Weights of a small GPT-style language model, trained from scratch on English Wikipedia: rotary positions, 10068 steps.
MLP neurons of a small language model. Each row is named by its layer, matrix (gate and up: input weights) and neuron, and shows model dimensions 48-239. Each number is 128 + 24 x the weight over its row's rms, rounded and kept within 0 to 255. Numbers have three digits each. A neuron's up and down rows have the sign that makes its largest values positive.
After each neuron's rows, "fires in" lists the words (lower case) most often at its 100 highest values on Wikipedia text that the model never trained on.

L3.gate1177:120149136164131120145098169178134122119146114103143137116163152100112143113154134116164138140089110169107172146126155125125108102152104157145128171133123106150158127122106128127107118102079092144134116118106148098113137102133107100112098139145132149068113118140136135120149135146108158128129134095168087126135175078098149123108130098142134104193161155108122099155113103132149107080141179147121118131135102157131154111095173150168130105097132128162120190156117084132088087083130138117134140133162103149148119117154104123127096155126148110093148154136157159140129144110106131139
L3.up1177:138125114137167077118094152153111167090127126111138136123117099139120136129124124106124124141085173133157131116072142131136128093121112114133119118132110114156087143115135118155102124111122125143125101098153178143137113128091109119120156117108166158111126106158107153167137110086140111127176111128160099101106158142134125136111126128105098126126104144146114104142163154116172147118105161163135153120132105165173145136119125151137104087160111143143158135128084152173144124110122080130106089138149131131109095152091075159124151157131129125086122150123156108112071142152126184125
fires in: "after", "during", "since", "from", "when", "following"

L3.gate848:152158122129147119117155133084117153144097122122170082109135101104126152095133132155147118151149127126116075123091104145141122120147157110155147131141132121122157133107089131137131116149164090126128130124190159143131081114105129093136149169135158120122117093118111104178146114110103133121172141128132124106118127128135124141086113080126122086153157109089153127151135117129122153187132176088115138162130115123129139121145193137109184124098127120157140148084119111128126174110134180154135133124114147094147100083096156170123105159166112196126096145132162149129159166108142145132
L3.up848:111146161134105122111059162133102118138082123076107159185110158111122105106176140112150129107100099132156108082132115091124117121130119106133141151116150130106128100147121111141081104114086165120123140149131102141130148118081107136098163142126136164144105132141142187113161151089180077126121136127138128079115158159128141155141140077169132177123113177162111127164099136138127111086130103146137124160139154133122128146151141119132117167155107189105038134149123158131125116144104121140102122148132107115104141134154120115141133150058164112100119137180130131141076100090172137142
fires in: "during", "from", "throughout", "for", "participated", "later"

L3.gate560:112140124097125169109135111155113115127156106099129125129141112120120149098165132143111132159108138119168109106154138120101107132128122096174100125153111124139135130133101127103121117102176123123146160163102132139171099147135103129093128147131081142154097123125137110093139131160113145120127090054158174129150128148080179144120136093169157097152128112116141110162122145121108125124114156117130115092152148130139130127136098126153126134161118148144088117166094127114124133088095129087108107144143145116072128164136164107116139130131124094163120114104092121114100132125164095141
L3.up560:113098140145130167171161096133097124080150121130122082154151109151146107110119096145157121117163106091143096152143141168118101151125155148100117120127110126163126103105131138104158137134152151119120163102115121108149114094086108161117135099137110087187121144176087123079092112115161134089134155106156137132127109121120146099141141097107115136149139099127130151121123115101104130108147114124118113131108122139146137151147125119144150114080156104120087142104131117152126123117162124131095133161120133144113131142149121117134115143115150136128102106117111165152141099096158165131
fires in: "born", "key", "university", "red", "block"

L3.gate182:144131154150141142143195146111088150138122107136114135147118171126114185110117095136114112179151142094136071110130149167093131120111127136088100151131159140121141128098122101116109119158131089130175115125082149093136113121150127165151084139096104128127135114179108126104072149127132126075149131138146139131144136157140094175106122113128132085147124083129119121104214109152169121162144157142128120168105131076098150129148196155105146071141082125103108181119110123130120093121102123139166138155118195119118137123145169101123145122124158131141110109147133119126161104109165145155
L3.up182:109136108126135104084099121135118129104108141135094149114134123125128142167145074122109120123160132150136108110151144108138124110162090161134155095109142147084136135148144109102067160108152151145136120087149202134163119129178138120122106143108094096153116118112103122125122167149103124153133155142092131131106138119075103152158121136125170114146128097145141137114101138119113134103102086102105119197118124136155125136134180107124118131101110168106094190128090115128132114128120122118194150134095088164083148104146119120084152108151141133087085155104097113131109183123111141160
fires in: "which", "who", "made", "athletic", "makes", "found"

L3.gate1328:109099183132109138150148073158152113110153133104106122097118107140127128144171140133120148115123155126111116107097161123189128147195149102124142134090137153119149130160143123123140141141120163140120171090112119100094165116117144131126114111113092167133146135116147153117153133143088133168134087140126080153137132144114141125150119093146212090156129114112140171099146128116133122115120110129075104171143131120144097119146089139128119151185088122148149154149147098117090136094117130137124107132095098167103170110135132118129147128135169108154119101135107116110092144144110090112
L3.up1328:147136142116101129157129092165146133116077153113134113119120158160107162138130140110107129148100128105147179171125110164110175114154110118111141110162103130145139115110110163132156148157143122130147130071125119098134140137126094153120164138157151098134132110136101140118148103135082147145110108115110095139125088097120141136147128160123129140106104144151138148121114156139148180119173140116134142101130106129113101132156147136144144170112136132137126092150125132119132121131121100105122155103124137120157105120098157125084174111149151096141111145139142128181131151148126123115
fires in: "1", "cd", "m15", "0", "download", "4"

L3.gate676:168144116104136112096163141116108145145143143127115118098127137113103140117101141139157128079107129134122052121102132124151127135154088105092149144157112152097150188138121127139123112139148139146138123119102155146103141115152107128142147125110128118077151119166140131127143116121118125123140160124109126101090115160168125156109126177172125132110114169098139104145152105151126117146105122151103089141118135105108133149139128093133096137129159120107161181104093143085095125113107144140144114146101112100145102129137148128116117151129157118096110118132110133113121139141165153133
L3.up676:153145133090129129130119147122121181191084135105104159157130121133124134094152141134140137102124124146119105142135120103150144130100158098106119146118120175164150167183051113154146088122126129114095189135144140096130142115118122127117127149119135096177093064140086141116142150156150127156130146062133121153107128167135154140167165101134125142156110104166119073154144105096131164099112113090122123138179143098163086139119131165162175104149131150145131123123114141182121153124107116142088114130134132132124117141135137127110125149109128132077142145131150158140136119137107128156
fires in: "to", "route"

L3.gate1046:139109109163129096157100088105136141111144091142149160134125121153097143120148121158157143097129123118050123119123131133145118159118102137134134189126106109095122119118142134099123171134122156097109114115093134143104116157146131114091071103122086121105164113116115145148117134148156152120138135130123158159157090136116132120126095102110150096192124112134122088124203099121119125127091163112133122114084109109162169106109104124081099129163107107141133126168079126140118123087099123115115126148120146120126092111110152142116101135092137147156097120128093110122134132145122158139
L3.up1046:111133130142097153096139182131115140103181119153164106152138107147147105104133098127129094142102133159105127090123121118123104112148119171129157150116120141126157150136155128138156131136100096124133136124127099133151085154156133120143075096117131084143189107125146102135127134123120134146122101100127171148113140139108106106135132124101123112141126145132116109152157125141090134142142169119172120128126108104189147103114137062163150140161140144149149132123131145131148114113122176088107168095133201099163141134130115130122120173130121148125142151115095121154128121133145168112
fires in: "which", "formation"

L3.gate1360:161163121164141150111129153139127183148117119149100148128128163131090127114133124126163114131142154112104101135108122147124131122130113123175116109150116140103167141103123145082100125140153158113141145107152177114115112164116100158138133124152173137108128141168112157121128108116143134104185165146151144141147140102150069160130131165111149122166090162092168130116109112121110122161148080135133136120121139116141134123110166105137100123111080100129191166137098093120113100082120133142164117142121163140160130130149110111132108142098118119093090141136158144090184123077166163096
L3.up1360:141113156140168090090135122127083133127140063153112145111141096128137132151105119153119153121130153128096119089099127137123117121124116134165133143109104142089126116087111144110115132149117127153095083094115120169080122148095095130154137142141074140108144149163130140136116127113149151059117130142148074123138185117146103185108176159118145116136071139109179133134121142128143088167147115155129161130138105124124136142145122120115128134131108163110146158134072128136103141086107149105135114124127184150158163120174156110093153124134108120114049124111119117082132126123133127114
fires in: "s", "angeles", "syrup", "alabama"

L3.gate262:147144145125114127165155160087101146103128147102091108120145144128107092113098175091127154142140129100139098087141122154108150175105117138130132118133156093129133147126155131160115117102102116121131112118110118165168145133143132159178128128138152102132163106114126127105107141143117127136129145093118144131149124159132121111162134134108097072085104131138149141160152137116143091169159148109146095135129127116102135128137144111122104112135146102122123108163097138111187118137106115095086108133129154105090184103105130153106138103149085125112149092149123120108120149144119129178
L3.up262:147130178112123148127126153157126119104136131145159109120138147106169122128164109173119145159149177135116111156121143121134140124166100141116159091119154128118109126154146112124104121123112117141135143096121078143130074116106131126136150115143125117115146081111148126098124135150063091132126109148144078151119124147087130109143139135112139122128119117106132122133146102091145110142146137174121170074134143123114135122084086078111126103121110107139113098152149136107122104127128106113132126109134150177108181112113133091101112134088110102148130126160128107152108120127095107130
fires in: "march", "september", "november", "june", "april", "october"

L3.gate857:173135164133128149128134149132125148122160142085141147106128145119112185136114156135162138097130166094135135118113127151155133166119141142125145110142119114123152120167109158135121127094111145161106140104162151098192127181102148144080101111138178090168163136103122149148071146092116136149147142111129159108164135127148133137159086106103143106125129121105093152103122133109156118090152105084105131157116119117145128141105151152136120105151114100147112105127120124122137138116103141121084138098122113122104130128084133103116104135120170135112097106112120128133129134089137100136
L3.up857:131126145153168166126172117110112135115146123134156131159080098117131107173118126148130130147160120109121132159086132144146147078168158158095132112131128151122139116145109117133111141160090115117101091099104106127114096141115118114128094115126151124137113128089101130185108110082123092083091139154130090104099127121127124100120144111118124149116116120102150102145151102146123073142141124097138118152160168126138115178144161100157143126153099153145070137107110129107136104149091163104142151142155099129121154104091096103162094133073111177096122110137150108157090123116138134185
fires in: "on", "short"

L3.gate763:106129108124160160126123162166141120118137114119107125104136111122127144107097175115150127142157088145140104131150113113096113132168106145140153132133155126147186148123098127114127112109149125163109128153129099146127128123138104119118146121158157137106163151140085184127077116145097152122157100109137087078141096177143119133126129106137175110117140122158158185116125110102161127082137141133135124110087151108145147134137159132120116129129092109110100168138043123127137151094128127145177127139119133097130103098180147129116102072124094110144108134137139154119108164146181133131
L3.up763:117158121114109125156150090120126154133125135125125165091103116120126169109162148141090098095160105133138127116143136120131098130125087113120156114132140158126126136160107146111152150126177169144140123120135103127074142112159113133145151146130093167119171144151129136056141116170137067136079150099130105133128105103117153119113170112119161119152107098137148115091125122158154119116162128154097138139120170124127108135174153099152147073183142164130149195134088116145147131173104093118137116137138138116166111111132099137106123137106153166152121131149099182104114120140154145124
fires in: "to", "can", "could", "will"

L3.gate1058:120134143141136153163088075105109119127104161091123129069099107157132082151162136096178191098138128110148133131129127111061110116129124108132093140118117101149131109133151133152122138148110118130100104107115107127125127125126129146174151115139124157124130098148138182077164160153125126114089128107132114178118155121144138169114098132113110102076090109084115103122136142111147109128122125134100131090126156114118126158148111107145129109103121186166129151160124128119143087131133117112140144145146107118117194120113153122156098155101096117113147118094104137125150079129159142200
L3.up1058:118129122086125104135169090128099173130136095141130106148162105110121093136113141119099116125135126157097155121123106163121124115147169149101136159136134100104154151153127143135133166137107162164137106184125112108131186144131114105119135108114131133129152181115098140154141101147076119115097117075133124156127163147154122145128175166113160126122109114162127101133120108129115128110115144125132146154130077145116144105147106140156129059137097147114123143101138132108081144135108143101150090128103112116172123105138106120157137141122143100131176133182132167156118124153168156146
fires in: "s", "soccer"

L3.gate228:179159146151114137101132133119121149157127107145121076103108164097108142139120127136159095160124156128131090114112121084104121107105136081134115121138128149129163140172151156163118071142127109156167155110157108129121133138155126185129130133107138136145177134136100157135168113133162133148140102098129099181150095089129134101126104130096131119131135163105137119129120127152144121159096097136103137130183140124113134131092114131143115148119095104124138097107115136128160075131124122047097114100136174093118166133131133116091150098131137143132110142116130085131155132115104136094
L3.up228:135136149143151114172089169152131099135151140128085169173131148107113142141167138123121147127154135135155133098137126129152147172117124138107122190097105137173148107140086141105114117126133113144090100169084114140124152124145111139176105099177128156117104119100143115132131114143117115117052114133115097163154113076139181122172088177105137129097106116116096157157073093152153122099136090152113123107130151116087114132123194097138128149123138099117119141125139136102133114146132097098090127129121152101111153146119168099127091103134112152171102114107137126113159112109134107149
fires in: "0", "2", "05", "telephone", "4"